config.toml
n_layer = 15
activation = "swiglu"
norm = "rmsnorm"
rope_fraction = 1.0
attn_scale = 0.177
tie_embeddings = false
init_std_qkv = 0.03
lr_head = 0.00447
decay_shape = "linear"
final_lr_fraction = 0.0
dataset = "wikipedia_en"
MLP neurons of a small language model. Each row is named by its layer, matrix (gate and up: input weights) and neuron, and shows model dimensions 80-175. Each number is 128 + 32 x the weight over its row's rms, rounded and kept within 0 to 255. A neuron's up and down rows have the sign that makes its largest values positive.
Before each neuron's rows, "fires in" lists the words (lower case) most often at its 100 highest values on Wikipedia text that the model never trained on.

fires in: "since", "until", "after", "before", "to", "life"
L4.gate617 [152 140 111 124 124 120 100 114  75 124 125  70  96 125  99 155  91  93 109  83  89 115 136 166 133 180 136 159 141 122 126  72 132 196 130  99 130  77 126 206 139 162 162  87  96 126 142  44 135 122 114 126 162 164 159 112 124 121  95 120 139 127 156 182 180 104 144 111 132  54  80  97 145 203 126 119 113 167 134 124 155 142 116 118 149 102 175 171 134 116 159 144 141 163 129 144]
L4.up617 [ 71 104 148 150 129 125 179 131 189  97  98 142 161 162  70 118  82 100 104 113 114 136 165  88  88  99 108 160 137  63 154  83 166 113 132 101 159 137 173 128 153 116 102 170 192  86 147 161 131 123 157  82 127 108 104  72 150 135  26 184 117 124 143 140 114  96 134 103 176 159 103 201 142 112  78  95 145 113 123 184  82 132 154 164 108 153 123 153 157 155 131 173 143  97 133 140]

fires in: "it", "there"
L3.gate593 [122 120  80 201  97 109 113 101  97 158 105 121 176 165 118 135 139 155 111 155 135  97  74 127 151  92 140  90 140 176 122 124 140  88  98 117 121 125 160 136  77 152 149 134 154 173 143 167 148  66  77 104 113 136 135  36 117 123 121 149 137 127 131 142  81 125 110 163 132 157 165  83 200 107 127  84 126 173 118 153 117 162 149 168 174 160  85 146  92  75 135  97 170 159  97 136]
L3.up593 [122  92 159 155 120 151  81 145  89 166  90 123 115  97  84 179 133 128 172 110 172  88 133 135 173 158 155 129 113  94 166  92 137 133 133 144  70  98 155 130  79 136 165 160  78 121 110  89 154 121  56 140 166  75 122 135 116 139 120 196  85 209 128 152 125 149  47 144 160 210  83 123 151 120 126  86  52 118 137 141  64 199 136 128 142 131  37 132 132  99  79  87 138 123 119 145]

fires in: "he", "its", "it", "i", "la"
L3.gate429 [118 202 178  88 136 149 158 148 141 156 132 161 155 175 103 161 125 115 139  97 105  95 114 181 150 150 101 151 108  89 121  57 169 162  72 124 129 158 118 112 141 158 171  63  90 101 138 128 112 119 167  89 157 107  99 132 154 202 131 170 147 117 108  87  80  97  91 132 145 138 155 149 138  66  95 178 111 121 135  92  79 126 194 166 128 121 112 101  90 194 139  70 168 127  40 109]
L3.up429 [103 115 115 103 164 190 125 155 198  84 127 164  92 110 176 113 133 111  93 179  61 110  94 170 148 113 157  96 175 191 112 145 148 115 140 138 105 174 152 153 131  90 115 143 151 144 143  87 133 122 108 111 119 120 120  93 116  90 117 183 144 151 100 169  62 125 102 113 154 204  99  61 130 127 163 133 119 155 106 130 173 148 154  92 107 162 189  80 123 104 169  79 152 137 123  70]

fires in: "at", "by", "with", "in", "to", "as"
L9.gate317 [164  88 177 100 149  92 136  91 130  78  81 111 147 158 101 155 109 130 178 114 107 110 182 108  98  77 105  77 148 121  72 148  96  69 142  95  89  95 143 123 146 141 164  57 159 184 160 133 167 101 129 122 137 104 123 112 139  89  98 106  90 147 137 164 137 149 134 100 138  17 112 135 186  81 156 156  69  99 150 127 111  89 119 182 128 148 144  95 173 121 112  99 100 115  92 131]
L9.up317 [177  63 150  84 109 107 191 152 147 112  97 126 143 122 136 114 167 152 137 137 150 154 111 133 156 110 119 103 156 220 158 130 124 148 129 110  77 116 124 171  72 122 138  97  64 112 128 150 120 106 144 169 187 167 123 133 140 127 191 104 144  48 163 165 112 119 116  84  54 112 152 157 146 143 141 157 159  94 141 118 120 150 152 164  91 202 141 158 122 143 170 132  68 121 133 158]

fires in: "as", "since"
L6.gate85 [169 112 137 135 116 127 167 102 138 140 172 133  58 130 156  68  42 130 150 125  98 146 143 128 105 114 115 192  98  67 102 138 139  94 145 136 176 112  68 105 131  98 147  95 127 162  85 158 138 152 122 118 149 178 162 121 162 120 118 145  91 124 147 188 198  76 145 185 159 106 134 106 131 175  97 126 145  88  81  93 109 188 148 151 163  97  74 129 156 113 154 138 167 139 119 135]
L6.up85 [120 118  70 110 154 137 131 110 116 121 176 106 117 138  95 137 167 186  75 143  93 116  73 197 119 150 163  97 170 145 119 177  66 149 126  94 137  45 113 146 120 107 137 125 105 130  98 203 107 152 132 142 166 182 145 158 107 144 204 109 115 156 160 132 138 132 162  99 116 134 133  96 132 161  99 180 185 157  86  92 187 151 129 148  99 103 123 187 142  66 103 115 126 142 106 199]

fires in: "while", "of", "m", "in", "s"
L6.gate65 [ 95 121 157 136  76 205 116 151 120 105 121 125  88 109 151 184 161 210  79 126 127 169 115 118 127 131  87 134  93  90 150  92  81 130 149 173 146 177 122 120  87 146 116 148 136 134 138  92 148 134 121 121  61 105 172 102 136 149 194 130 171  99 171 141 141 140  87 122  92  94 162 100  80 172 189 104 105 121  87 122 163 121 125 109 129 132 130  96 134 140  83 170 126 155 123 135]
L6.up65 [125 168  59  61 137  58 114 154 187  86  97  83 115 119 154 131  79 175  85  88 123 146 128 100 104 169  72 154  96 138 165 147 117 146 102 133 114 124 167 154 125 113 140 147 119 161 163 129 103 190 113  76 138 156 121  81 130 133 112 218 128  93  87 127 180 135 126 167 115  97 197 116  88 185 111 151  86 148 111 166 120 115 119 133 162 132 168 113 182 142  91 127 170 124 125 168]

fires in: "and", "it", "or", "collegiate"
L4.gate558 [159 148  84 145 116 125  87 102 147 128  91 105 102 149 154  69 128 128 141 131 136 166 107 153 140 125 111 146 197 181 110 135 198 128 119 133 136 117  82 180 163 217  80 110 128 133  88 172 138  88 139 149 114 112 147 105 123 114 111 129 171 168 127 136  85 135 167 115 132 195 137 129 112 111 194 112  43 146 138 152 107  82 146 107 132 121 160 144 128 100  64  80 187 106 113 187]
L4.up558 [192 137 133  85 124  92 139 100 175 101 116 167  43 128 111 192 165 164 156 103 129 115 120 128 132 124 115 128 111 149 110 109 149 164 114  88 146 120 147 176 130 137  19  78 140 135 139 160 126 119 149 101 162 118 149 138 104 139  91 118 118 109  98 163 162 123  94 175 202 149 119 140 130 105 131 147  62 130 104  95 122 187  60 177 122 175  98  73  99 147 103  63 133 137  77 129]

fires in: "he", "she", "xavier", "audrey", "was"
L12.gate320 [118 154 174  79 150  88 177 143 110 119 132 146 163 134 174 147 161  42 163 109  87 132  81 145 114  99 139 138  72  93 163 111 117 117 128 137  97 179 100 202 141 140 125  80  87 195 157 108 157 127 171 123  72 145 140 138  75  89 130 113 152 145 138 158 153 153  93 144 127 136 103 130  93 167 168 183  67 167 118 139 147 169  90  97 142 135 119 191 118 127 117  48 133 138  72  64]
L12.up320 [146 104 189 108 148 148 172  78 141  62  82  79 119  89 127 135 118 104 122 121 146  78 170 113 104 187 113 130 126  84 106 165  73 149 218 124 126  91  77 162 148  82 131 138 116 131 116  88 128 157  98 121 100 127 101 128 100  88 123  83 105 144 141 192 152 163  91 153  97 117 151  72 127 102 158 156  52 121 134  94 174  76 149 178 177 128 102 137 125  93 127  86 172 216 121 116]

fires in: "such", "he", "same", "they", "similar", "it"
L4.gate12 [143 129  91 117 200 103 176 126 199 115 172 121  78 133 107  86 147 130 160 131 104 136 157 106 139 122 115 130  85  73 186 101 102  90 116  84 114 167 126 132 131 120 159 140 122 103 135 130 132 126 145 164 146 118 118  71 113 151 106 134  74 142 167  97 181  99 101 125 136 179 117 173 127 107 175 153 121 105 131 120  70 171 120 132 156 118 142 179  68 138 117 112 140 190 130 106]
L4.up12 [145 128  95 106 147  99 132 102 133 135 195 112 102  98  68 130 124 144 204 148 135  98  77 115 121  95 214  54 140 126 168 120  98 120 110 139 118 179 109 129 130  92 136 124 100 112 110  79 142 140 143 134 116 105 133  77 120 106 150 172 161 114 119  54 145 105  73 164 138 167  80 138 109 127 154 122 107 101 153 169 155 158  75 166 182  78 110 163  90 113  87 144 204 137 153 100]

fires in: "such", "well", "known"
L11.gate533 [159 120 111 113 145 139 113 152 135 152 219  85 143 151 131 169 177 139 150 118 121 135 141 107 118 161 125 114 101 117 127 138 124 141 119 165 130 144 117 116 180 162 133 110 156  70 127 140 134 143 137 127  86 135 178 151 101 115 127  92 122 103  76 144 147 118 149 234 176 122 110  99 181  85  99 177 160 124 136  83  29 130 174 110 132  96 179 130  56 185 148  99 112 121 162 141]
L11.up533 [125 123 142  69  91 150 173 166 159  96 195 149 103 112  92  98  76 135 110  95 130 107 114 156 114 106 182 143 102 102  77 118 147 152 126  81 146 101 181 125 167 158  97  73 123 180  62 139 162 116  91 160 117 103 130 145 113 166 119 118 170 131 100 118 165 122 123 140 125 157 163 123 115 144 152 113 118 102 128 135  84 122  99 157 143 188 136 171  76 176 214  65 138  79 139 107]

fires in: "as", "out", "like", "by", "up", "than"
L4.gate130 [124 158 147  93 140 154  55 105 156 171 128  77  73 122 164 145 156 112 106  97 185 139 187  91 108 120 125 125 123 126 133  94  99  93 182  95 136 148 182 183 107 190 122 132 131 169 134 111 112 134 133 141 198 176 176 102 136 135 156 147 191 125 153 128 108 151 129 112  98 131 139 149 169 118 147 131  90 138 100 136 130 119 161 122 122  76 107 107 153  96 122 190  70 114 159  70]
L4.up130 [120 177 130 132 169 120  93 136 161 163 163  94 111 113  92 136 148 211 116  92  99 156 184 101 128 148 120 163 112  67 135  94 119 154  84  83 145 124 162 119 115 157  93 137 120 135 104 202 145 103  66 148 202 114 204 113  99 146 163 161 173 114 104 109 129 158 164  92  96  70  99 134 119 128 194  99 132 127 120 107 109  60 108 128 162  91 100 140 121 146 114 166 151 184 141 140]

fires in: "between", "both", "more", "most", "from"
L2.gate367 [142  99 166 164 197 168  64 130 164 181 122 119  62 131  60  84 143 144 109 126 149 184 148 145 127 171  95 148 120 124 108 128 101 114  69 157 111 120 151 135 146 105 154 154 127 118 146 169 156  74 105  68 102 110 110 146 159 132 113 191 159  77 118 121 111 186 135 136 158  76 102 152 153 113 118  65 196 169  74 148 107 166 170 130  97 162 131 148 148 149 139 106 115 143 124  83]
L2.up367 [146 109 107 167 118 212 144 121 116 101 193 140 106  86 151 150 134  65 151  96 191 118 105 113  79  82 164  96 177 161 141 181 103 187  89 141 142 113 190 142 159 105  84  81 122 112 121 178  63 155 136 201 156 120 162 145 141 184 203 128 193  79 207 105 157  68 132 117 121  75  79  94  87 125 168 156  88  77 165 124 165 109 116 104 165 153 151 112 157 165 159 146 172 187 115 122]

fires in: "of", "and", "among"
L10.gate481 [101 137 110 170 129 165 122 117  96 119 142 157 152 145 155 138  63 197  62 177 162 108 158 143 108 118 128 159 113 143 165  91 112  98 130  93  82 148 140 197  96 142 117  99  93 136 112 177 191 144 122 151  24 143 156 206 133  97  95 127 147  66 161 130 146 132 110 175  84  98 166 154 169 114 146 139  97  76 164 124 173 143 118 185 133 124 126  72 171 118 121 137 134 118 153 110]
L10.up481 [145 132  88 129  62 177 133 145 109 137  96 161 137 168  95 123 124 138 110 108 100  95 123 124  56 188 115 147 123 149 143 111 108 123 120 114 117 124 122 155 127 121 139 114  90 133 176 109  81 122 125 163 120 134  84 103 123 156  96 122 116 131 173 108 160 125 165 203 121  99 139 186 154 169 126 146 108 120 135  74 149 120  91 139 171 126 170 129 140  93 123 175 141 167 120 157]

fires in: "and", "s"
L9.gate429 [ 71 132 128 124 186 192 133  88 112  94 179  49 138 141  96 152 142 168 158 110 129 147 167 137 141 122  62 130  98 104  78 157 107 138 126 216 158 119 157 182 158 102  83 174 103 198 172 126  81  98  74 139 102  96 145 131 123 107 160 159  60 147 158 149 162  79  86  56 119 135 146 116 126  76 140 110 132 145 118 122 115  78 130 119 157 149 108 155 161 114 127 121 120 137 114 131]
L9.up429 [142 154 155 101 126 172 143 104 116 113 158  96 117 124 118 203 141 172 141 161 163 130 105 109 150 163  71 129 136 156 138  96 147 130 102 212  83 103 172 113  91 119  82 138  74 193 182 118 102  72  91 107 151 114 174  78 174 102  86 131 115  86 120 115 112 126 177  99 137 110 112 110 145  73 145  95 190 135 106 150 140  94 110  86 128 108 119 159 117 113 161 108 115 130 135  87]

fires in: "to", "as", "meet", "addition", "less"
L2.gate675 [176 248 150 100 145 153  99  78 122 103  91 157 101 213  69 170 110 159 159 117 167 143 147 104 145  95 143 150 191  85 156  98  99 166 160  88 159 187 173 172 118  92 115 145 140 127 124 109 101 165 100 148 116 195 149 126 110 173 144 149 144  97  89 104 119 142 110 145 101 126 122 115 130 207 184 134 119 144 182 111 123 141 218 129 105 154 119 152 118  81 164 154 111 120  95 116]
L2.up675 [103 132  98  82 118 160 133  98 107  91 117 147 146 130 153  79 130 164  84 168  90 112 130 117 113 127 149 123 117 118 117 145 131 128 182  86 161  80 141 128 126 157 132 138  81 102  76 180 123 150 132 133 143 152 104 149  99 118 150 185 119 164 114  82 140 122 133 139 136 133 141  71 116 155  95  99 107 149  70 123  94 137 113 116  91 144  92 134 127 114  49 144 143 210  84 164]

fires in: "it", "that", "which", "game"
L10.gate676 [118 101  95 110  87 125 152 142 157 147 142 170 129 130 183 153 135 116 171 191 141 128 132 139 113 126 165 119 118 123  80  78 105 137 126 178 138 102 142 133  96 196  86 168 188 108 143 107 167  70 117 121 152 145 169  86  63  64 115 131 116 131 111 119 169  97 119 158 177 146 145 134  98 142 118 107  24 160 154 109 104  93 135 141 137  74  92 119 111 122 155 138 144 138 161 143]
L10.up676 [ 56 114 102 182  65 102 127 125 144 156 106 148 119 106  88 136 163 146 136 127 135 101 160 142 162 158 142  75 118 148 124  74 108 123 137 161 165 166 205 102 135 142 113 154 132 154 180 116 100 121  97 112 136 129  90 121 153 135 132 142  75 171  99 147 145 129 153 156 193 168 111  71  86  56 134 138 164 146 143 162 150 181  83 121 169 109 143 107  77 107 143 149 176 142 167 203]

fires in: "university", "institute", "college", "in", "arena", "at"
L6.gate563 [ 78 114 160 108 144 141 115 163  77 169 166 123  99 146 123 148  84 167 101 154 188 140 169 161 143 110 134 117 163 110 113 133 142 157 196 196 178 137 122 144 158 124 162 118 109 109 150 139 165 134 146 178 133  83 121  99 122 128 147  47  89  47 115 164 118 173 143 190 149  99  83 137 156  97 149 158 114 121  77 190  92 152  79 135 146 159 165 114 160  95 152 102 116 162  99 143]
L6.up563 [137 180  91 152 183 124 147  86 159 143  80 131 173  90 109 103  90 164 150 192 203 127 118 128 131 119 189 132 137 170  75 104 132 163 154 110 133 214 194 124 133 121  81 105 101 127 206 129  87 154 131 126  87 144  93 143 120 148 172  86 134 132 183  66 132 110 193 151 125 129 166  78 105 135 141 146  94 175  66 155 121 143 126 147 146 118 134 145 152 152 142 107 124 155 104  86]

fires in: "university", "college", "london", "street", "county"
L2.gate452 [180 110 156 148 152 132 156 132 103 141  88 153 109 116 102  70 137 145 118 163 172 115 101 109 167 135 136  47  91 155  99 134 148 124 100 197 176 184 141 130 114  83 126 103 141 105 193 139  60 135 145 135  93 187 102 169 112  73 168 113  81  76  97 127  88  82 131 166 141 100 128 132 147 142 151 155 118  90 137  97 179 106 124 121  79 138 151 125 137  85 147 122 101 124 111 105]
L2.up452 [140 135  99 133 139 156 113 145  87 153  90 170 149 105  87 111 155 105 114 124 115 168 103 115 144 133  75 107  69 142  91 167 178 132  97 109 211 143 128 113  83  90 197 126 128 134 201 144  81 113  98 170 100 112 150 127  69 178 179 145 132  42 166 148 136 132 153 164 132 112 144  93 134 159 175 124 108 136 163 148 133  58 126 136  47 130 133 113 144 145 163 141 155 131 150 182]

fires in: "to", "could", "would"
L6.gate581 [ 56 160 138  61 153  75 204 124 153 127 140 146 167  79 149 141 103 118 151  86 100 125 116 101 144 142 166 135 135 132 176 150 144  64  71  93 116 113 112 134 105 127  98  83 153 115 138 164 130 136 114 149 117  90 115 119 169 143 163 161 122 118 124 108 112 128 130 107 152 122  72 113  94 143 168 124 137 104 181 113 145 127 155 104  98 123 170 210 123  97 103 121 162 166 133 149]
L6.up581 [ 71 241 142 139 133 120 116 124 115 145 163  95 172 143 155 163 120 225 199 228 141 138  56 158 180 159 154 151 127 162 126 140 126 110 149 189 146 128 124 120  90 120 118 112 129 110 139 140  75 168 163 153 153 117 105 144 142 168  65 138 113 110 130  59 151 129 144 115 113  73  73 163 169 114  84 123  76 128 151 162 131 132 162 100 109 158 139 138 138 148 101 100  73 106 142  49]

fires in: "and", "to", "advanced", "society"
L10.gate7 [104 120 171  86 136 162  67 151 159 147 144 152  75 136  93 124 150 120 138  97 105 138 162 132  95  84 125 146 106 123 115 184 195 111 106 139 102 168 120 155 128 152 124  79  70 112 186  89 189 152  78 118 147  51 153 109 147  99 166 100  98 162 156 163 143 104  94 149 126 173 182 142 103  70 163 112  55 114 125 114  97 151 145 102 171 213 157 111 125 104  75 168 219 101 101 137]
L10.up7 [131 162 139 114 117 124  34 138  93 131 156 153 120  29 158 124 171 109 140 122 131  89 113 143  63 149 165 129 104 154 124 124  93 180 132 120 124 119 110 157 113 116  96 130 145 146 141 105 126  91 178 120 164  87 114 148 160 191  69  91 166 147 102 123 127 146 141  64 160  78 126 114 146 170  62  92 135 174 142 122 128  55  87 114 148 190 132 189 144 147  72 141 157 116 117 130]

fires in: "he", "she", "they", "it"
L4.gate299 [117 193 209 143 130 134 155  96 155 177 120 123 175 167 108 144 114 108 142 131 110 134 171 131 110 131 107 137  79 137 109  93 134 135 202  89 135 140 134 117 137 167 146  29  78 121 146  68 102 110  12 140 123 170 156 154 169 164 122  95  92  84 105 110 153  79 127 118 120 137 121 169 124 140 125 107 154 104  99 122 106 131 147 149 119 146 138 118  92 144 168 115  95 170 129  92]
L4.up299 [143 118 127 132 161 114 115  89 181 142 193 152  16 142 110 177 150 118 157 127  74 117  95  91 151 114 194 122  97 127 118  64 148 102 162 142 200 172 103 138 103 138 163 139  78 128 151 162  93 133 112 138 160  77 175  86 133 133  98 103 108 109 138 100 169 138  92 168 131 153  90 142 110 144 119 137 153 162  76 144 151 161  94 108 174 153  99 120 127  93 116 127 122 127 126 104]

fires in: "to", "there", "may", "would", "will", "can"
L10.gate331 [122  79 116  66 115 162  96 144 120 133 102 139 148 136 167 166 186 132 155 116 131 151  86 127 123 114 123  85 128 155 151 150 166 125 108  59 103 100 117  94 144 188 119 128 171 160 138 180 101 163  91 178 137  87 109 124 205 185  99 178 127 136 154  82 114 118 137 114 146  95  65 173 119 130 115 108  88 125 149 172  96 195 148 157 142 161 172 155 178 144 142 122 174 110 101 159]
L10.up331 [ 92 108 128  98 129 150 100 154 170 113 178 122 178 115 175 133 164 129  80 124 120 156  87 117 165  50 125 170 128 120 134 158 138  78 137 121 125  89 134 113 131 141  83 163 144 173 155 104 142 155 168  69 120 163  82 100 148  40  94 112 138 176 119 140 198 130 153 119 155 173 153 122 126 162 137  84 142 112 208 104 128  85 133 104 175 175  57 125 123 110 119 117 106 163 113 173]

fires in: "which", "it", "that"
L2.gate357 [211 113 134 140 117 135 145 156  68 128 188 106 113 126  80  67 119 108 134 138 134 103 121 186 122 121 134 133 144 145  60 127 147 119 166 148 154 111 108 114  64  96 155  71  90 162 148  85 146 127 134 157 129 149  96 107 128 131  65 125 103 153  94 173 139 128 146 145 157 105 155 116 143 132 134 154 139 106 145  96  67 111  47 142  81 117 158 193 116 121 166  93 109 167 134 105]
L2.up357 [182 111 183  79 122 125 127 131 113 185 145  76  58 139 139 179 148 139 147 119 143 125 114 139 114 204 165  85 136 172 132 142 173  92 127  56 111 117 156 129 110 133 102 137 113 117 125  71 150 167 134 151  85 139  44 134 118 182 147 129  64 181 128 185 128 120 113 115 166 108 121 177  99 113  57  71 138  85  83 128 126 143 137 130 140 147  85 204 194 113 123 187 147 166 127 190]

fires in: "it", "to", "he", "there", "i"
L3.gate347 [138 105  96 106 171 138 130 116 155 103 189 116 123 114 146 145 152 124 155  87 128 133 113 148  80 140 168 160  91 136 169 121 123  75 118 100 118 166 143 180 106 179 159 123 104 101 164 144 120 115  73  90 108 137  77  94  71 110 158 150 120 138  84 120 103 110 105 145 154 212 120  85 114 166 138 137 122 146 132 164  95 139 141  77  93 136 107 113  99 117 165 115 151 126 150 131]
L3.up347 [118 115 175 138 111  88 137 189 147 110  97 115 113  63  93 172 113  98  87 104 126 124  52 136 157 107 101 128  95 107 104 136 145  96 127 103 156 121 196 148 105 111  95 225 142 128 128 110 100 124 138  77 116  70 151  85 166  93 135 131 146 143 161 160 183 125  90 130 163 150 211 156  90 108 152 193 145 116 117  99 124 194 166  98 153 143 149  83 203 121 113  79  98 109 133 116]

fires in: "the", "a", "del", "my", "of"
L10.gate519 [154 139  91  84 141 133 119  89  87  99 185  73 114 201  92 176  61 166 100 130 140 145 102 147 148 122 131 140 136 100 128 168 180 153 192 132 173 105 102 189 122  98 126 177 113 137 119 105 129 102 128  99  77  65 122 108 139 166 155 162  97 125 146 211 157 119 128  93 192 146 144 130 142  88 131 128 130 115 150  54 125 183 145 118 106 146 127 141 103 139 111 114 176 119  85  99]
L10.up519 [165 116 116  85 112  54 100 117 135 118 161  81  95  97 106  66  99 166 147 135 156 167  76 188 135 128 132 124 133 111 175 152 163 149 177 126 114  84 199 180 137 125 127 131 114 108 135 160 133  55 106 143  93 130 134 121 144 136 168 110 144 131 153 128 133 137 126   0 114 115 120  44 112  79 138  80  79  59 126  80 139  89 113  71 106 104 132 127 123 158 118  77 177 129 130 150]

fires in: "of", "as", "preceded", "succeeded", "directed", "up"
L4.gate603 [115 100 114 149 157 108  88 176 170 105 115 143 106  98  85 131 195 138 144 152 125  98  92  79 175 127 140 135  41  76 112 114 160  69 122 125 114 177 111 199 131 126  97 123  96 132  69 151 156 117 156 148 151 149 185 149 157 137 144 167  76 148 143 101 124 147 187 150 132  87 173 149 121 175 124 170  86 112  91  67  78 115 147 105 165 102 106 100 186 152 104 134  95 105 124 117]
L4.up603 [118 123 165 128 163 211  89 167 109 135  92 124 124 182  97 146 150 126 164 168 123 150  64  84 124  81 155 111 139 126 141 122  93  97 115 132  91 129 131  80 175 152  97 101 147  98  99 133  87 106 108 152 102 118 187 131 106 153 171  95 117 148 107 123 165  84 116 114 151 133  99  94 120 112  74 161  90 130 111  99 109 144 194 128 150  90 110  73 161  89 107  80  75 188 123 155]

fires in: "from", "up", "down", "by", "out", "of"
L3.gate138 [ 95 126 105 133 170 119  47 109  83 125 106  98 101 114 119 151 110 192  90 154 134 149 137 103 100 113 128 135 108 159 130 153 208  91  77 127 167 121 148 217 136 140 133 205  55 168 130 184 119 178 163 134  97  98 155 129 135 147 157 103 112 114  51 110 144 119 122 140  31 122 147 115 145  84 186 202  87 125 124 136 153 140 155 119 108  89 144  94 109 105  70 194 117 126 125 116]
L3.up138 [121 178 109 131 176  50  74  91 133 157  65 143 111 109 110 160 176 114 164 113 140 166  95  98 121 175  76 181 150  95 161 164 172 172  59  82 152 137 153 117 120 132 126 135 148 110 142 123  92  72  97 108 138 101  96 140 128 215 172 123 155  90 167 105 103 141 110 121 101 154  94 168  86 163 200 128  97 116 140 100 120 112  97 134  88  93 102  84 139 172  76 112  96 121  99 163]

fires in: "to", "would", "may"
L6.gate665 [113 136 143 139 130 124 176 189 179 157 194 111 160 136 145 127 124 143 137 155 126 129  75 124 144 124 129 181  81 159  98 145 125  95 200  98 148 109 107 184 108 135  99 128  80 165 171 138 109 214 140  76 144  91 119 174 110 109 129 118  90 126 138 102 110 115 124 152 141 161 122 142  97 108 162 184 112  98 161 179 161 166 119 136 116  23 117 118 147  88 102 153 115 101 178 129]
L6.up665 [108 129 143  98 133 157  84 133 110  95 137 108 215 146 166 155  90 190 105 107 144 143 101  74  84  95 176 170 126 110 139 164 151 130 140  80 117 114  76 129  53 129 131 176 122  76 142 151 110 186 154 108 156 131 157 109  75 110  78 132  72 221 133 133 144 128 122  99 148 201 109 141  87 147 133 121 105 169 168 217 129 144 108 154 175 118 126 126 111 108 139 144 107  76 185 106]

fires in: "the", "a", "no", "in"
L3.gate164 [180 142  80 158 113 203 106 122  92 115 167 138 135  78  98  71 115 151  94  93  91 141  75 137 180 117 145 116 146  64 148 128 122 190 132  99 138 180 135 154 120 140  97 145 165  66 134 112 148 171 109 120 148 100 131 138 101 142 190 154 144 132 149 160 152 165 124 162 139 123 170 107 106 102 179 151 165 202 137 151 108 111 150  81 133 156 159  27 192 162 159  91 159 130 134  55]
L3.up164 [112 117 152 155  88 101  55 121 146 142 183 107 130 165 192  78 125 109 139 106 160 129  89 157 114 103 132 132 171 122 100 103 189 102 124 120 127 109 141 147  98  74 134 158 153 197 181  98  64 116 123  58  69 108 133 115 123 128 185 132 190  46 180 134 125 120  72 114  75 115 108  47 160  87 144 150 212 142 171 123 138 129 136  97 170 118 141  83 134 156 143 161 102 141 132 128]

fires in: "are", "number", "and", "is", "marriage"
L4.gate91 [140 150  84  94 151 132 141 155  97  72  95 160 104 140 136 111 127 171 126 115  99 157 225 131 124  96 127 181 100 105 164 120  92 106 149 187 144 125 136 130 148 122 128  96  87 134  97 139 157  74 123 113 107 176 148 145 135 146 170 147 107 118  97 163 118 116  99  76 162 111 147 142  78 133 153  95 199 173 155 225  64 129  91 113 124 146 180 139 122 152 102 113 167 161 103 120]
L4.up91 [137 197 168 106 139 140 101 107 116  94 102 137 127  94 156 139 136 162 145 130  90 126 117 129 131 137 137 143 110 132 178 118 156 147  80 131  89 162 100  95 137 163 139 145  74 136 106 133  97 134 170 117  73 143 146 128 196 145  87 158 143 102 103 170 150 114  65 124 177 179 132 115  82 115 147  96 128 137  89 153 161 152 149 134 131 127 143 107 126 168  98  92 155 163  88 129]

fires in: "the", "a", "in"
L4.gate688 [195 167 118 183 128 181 106 114  97 107  89 116  77 165 125 122 103 153 150 138 101 124  73 142 102  86 198 153 127 162 143 176 178 123  97 147 154 178 108 163 127 129 111 155 157 153 183  70  93 137 116 144 119 146 135 138 124 155 182 198 135 145 162 178 141 104  90 134 135  82 142 129 146 174 146 128 161 118 166 165 131 126 135  63 131 164 120  91 223 128 152  51 148 137  91  48]
L4.up688 [142 192 110 158 117 172 107 132 171 107 128 123 114 100  87 140 152 129 137 126 162 207 127 156 124 188 170 121 136 123 133 163 161 124 118 125 114 144 158 136 140 102 170 165 147 131 128  83 137 158 118 151 117 150 118 140 126 154 153 167 149 126 171 159 195 113  69 136 104 108 174 114 125 100  88 159 172 123 163 121 175  95 133  88 172 163 151 115 168 165 147  54 161 145 122  68]

fires in: "not", "will", "that", "would"
L3.gate327 [129 155 116 102 105 115 144 103 144 123 164 122 148  94 179 152 117 122 208 127 172 155 151 133 167  88 159  88 158 133 148 122 135  57 142 131 168  80 156 150 155 144  94 138 130 163  78 102 132 169 121 141 159 165 158 116 179 150 155 189 155 136 163 105 125 161 111 134 135 107 163 133 193 153 164  75  66 139  92 167 141 149 127 149 139 152 149 115 105 140 128 135  90  49 143 131]
L3.up327 [142 171 178  83 101 112 125 160  66 131  82 140 146 117  99 122  86 148 142 130 139 172 139  97 170  56 153 169  95 120 179 208 179 191 127 138 150 134  96 141  84  91 123 106 124 150 109 147 134 163 149 116 108 154 150 130 144 108 162 174 138 150  37 110 164 122 104 156 189 114 136 138 130 152 129 138  63 114 126 112 196 168 172 114 137 128  74 175 190 139 134 217  99 135 137  97]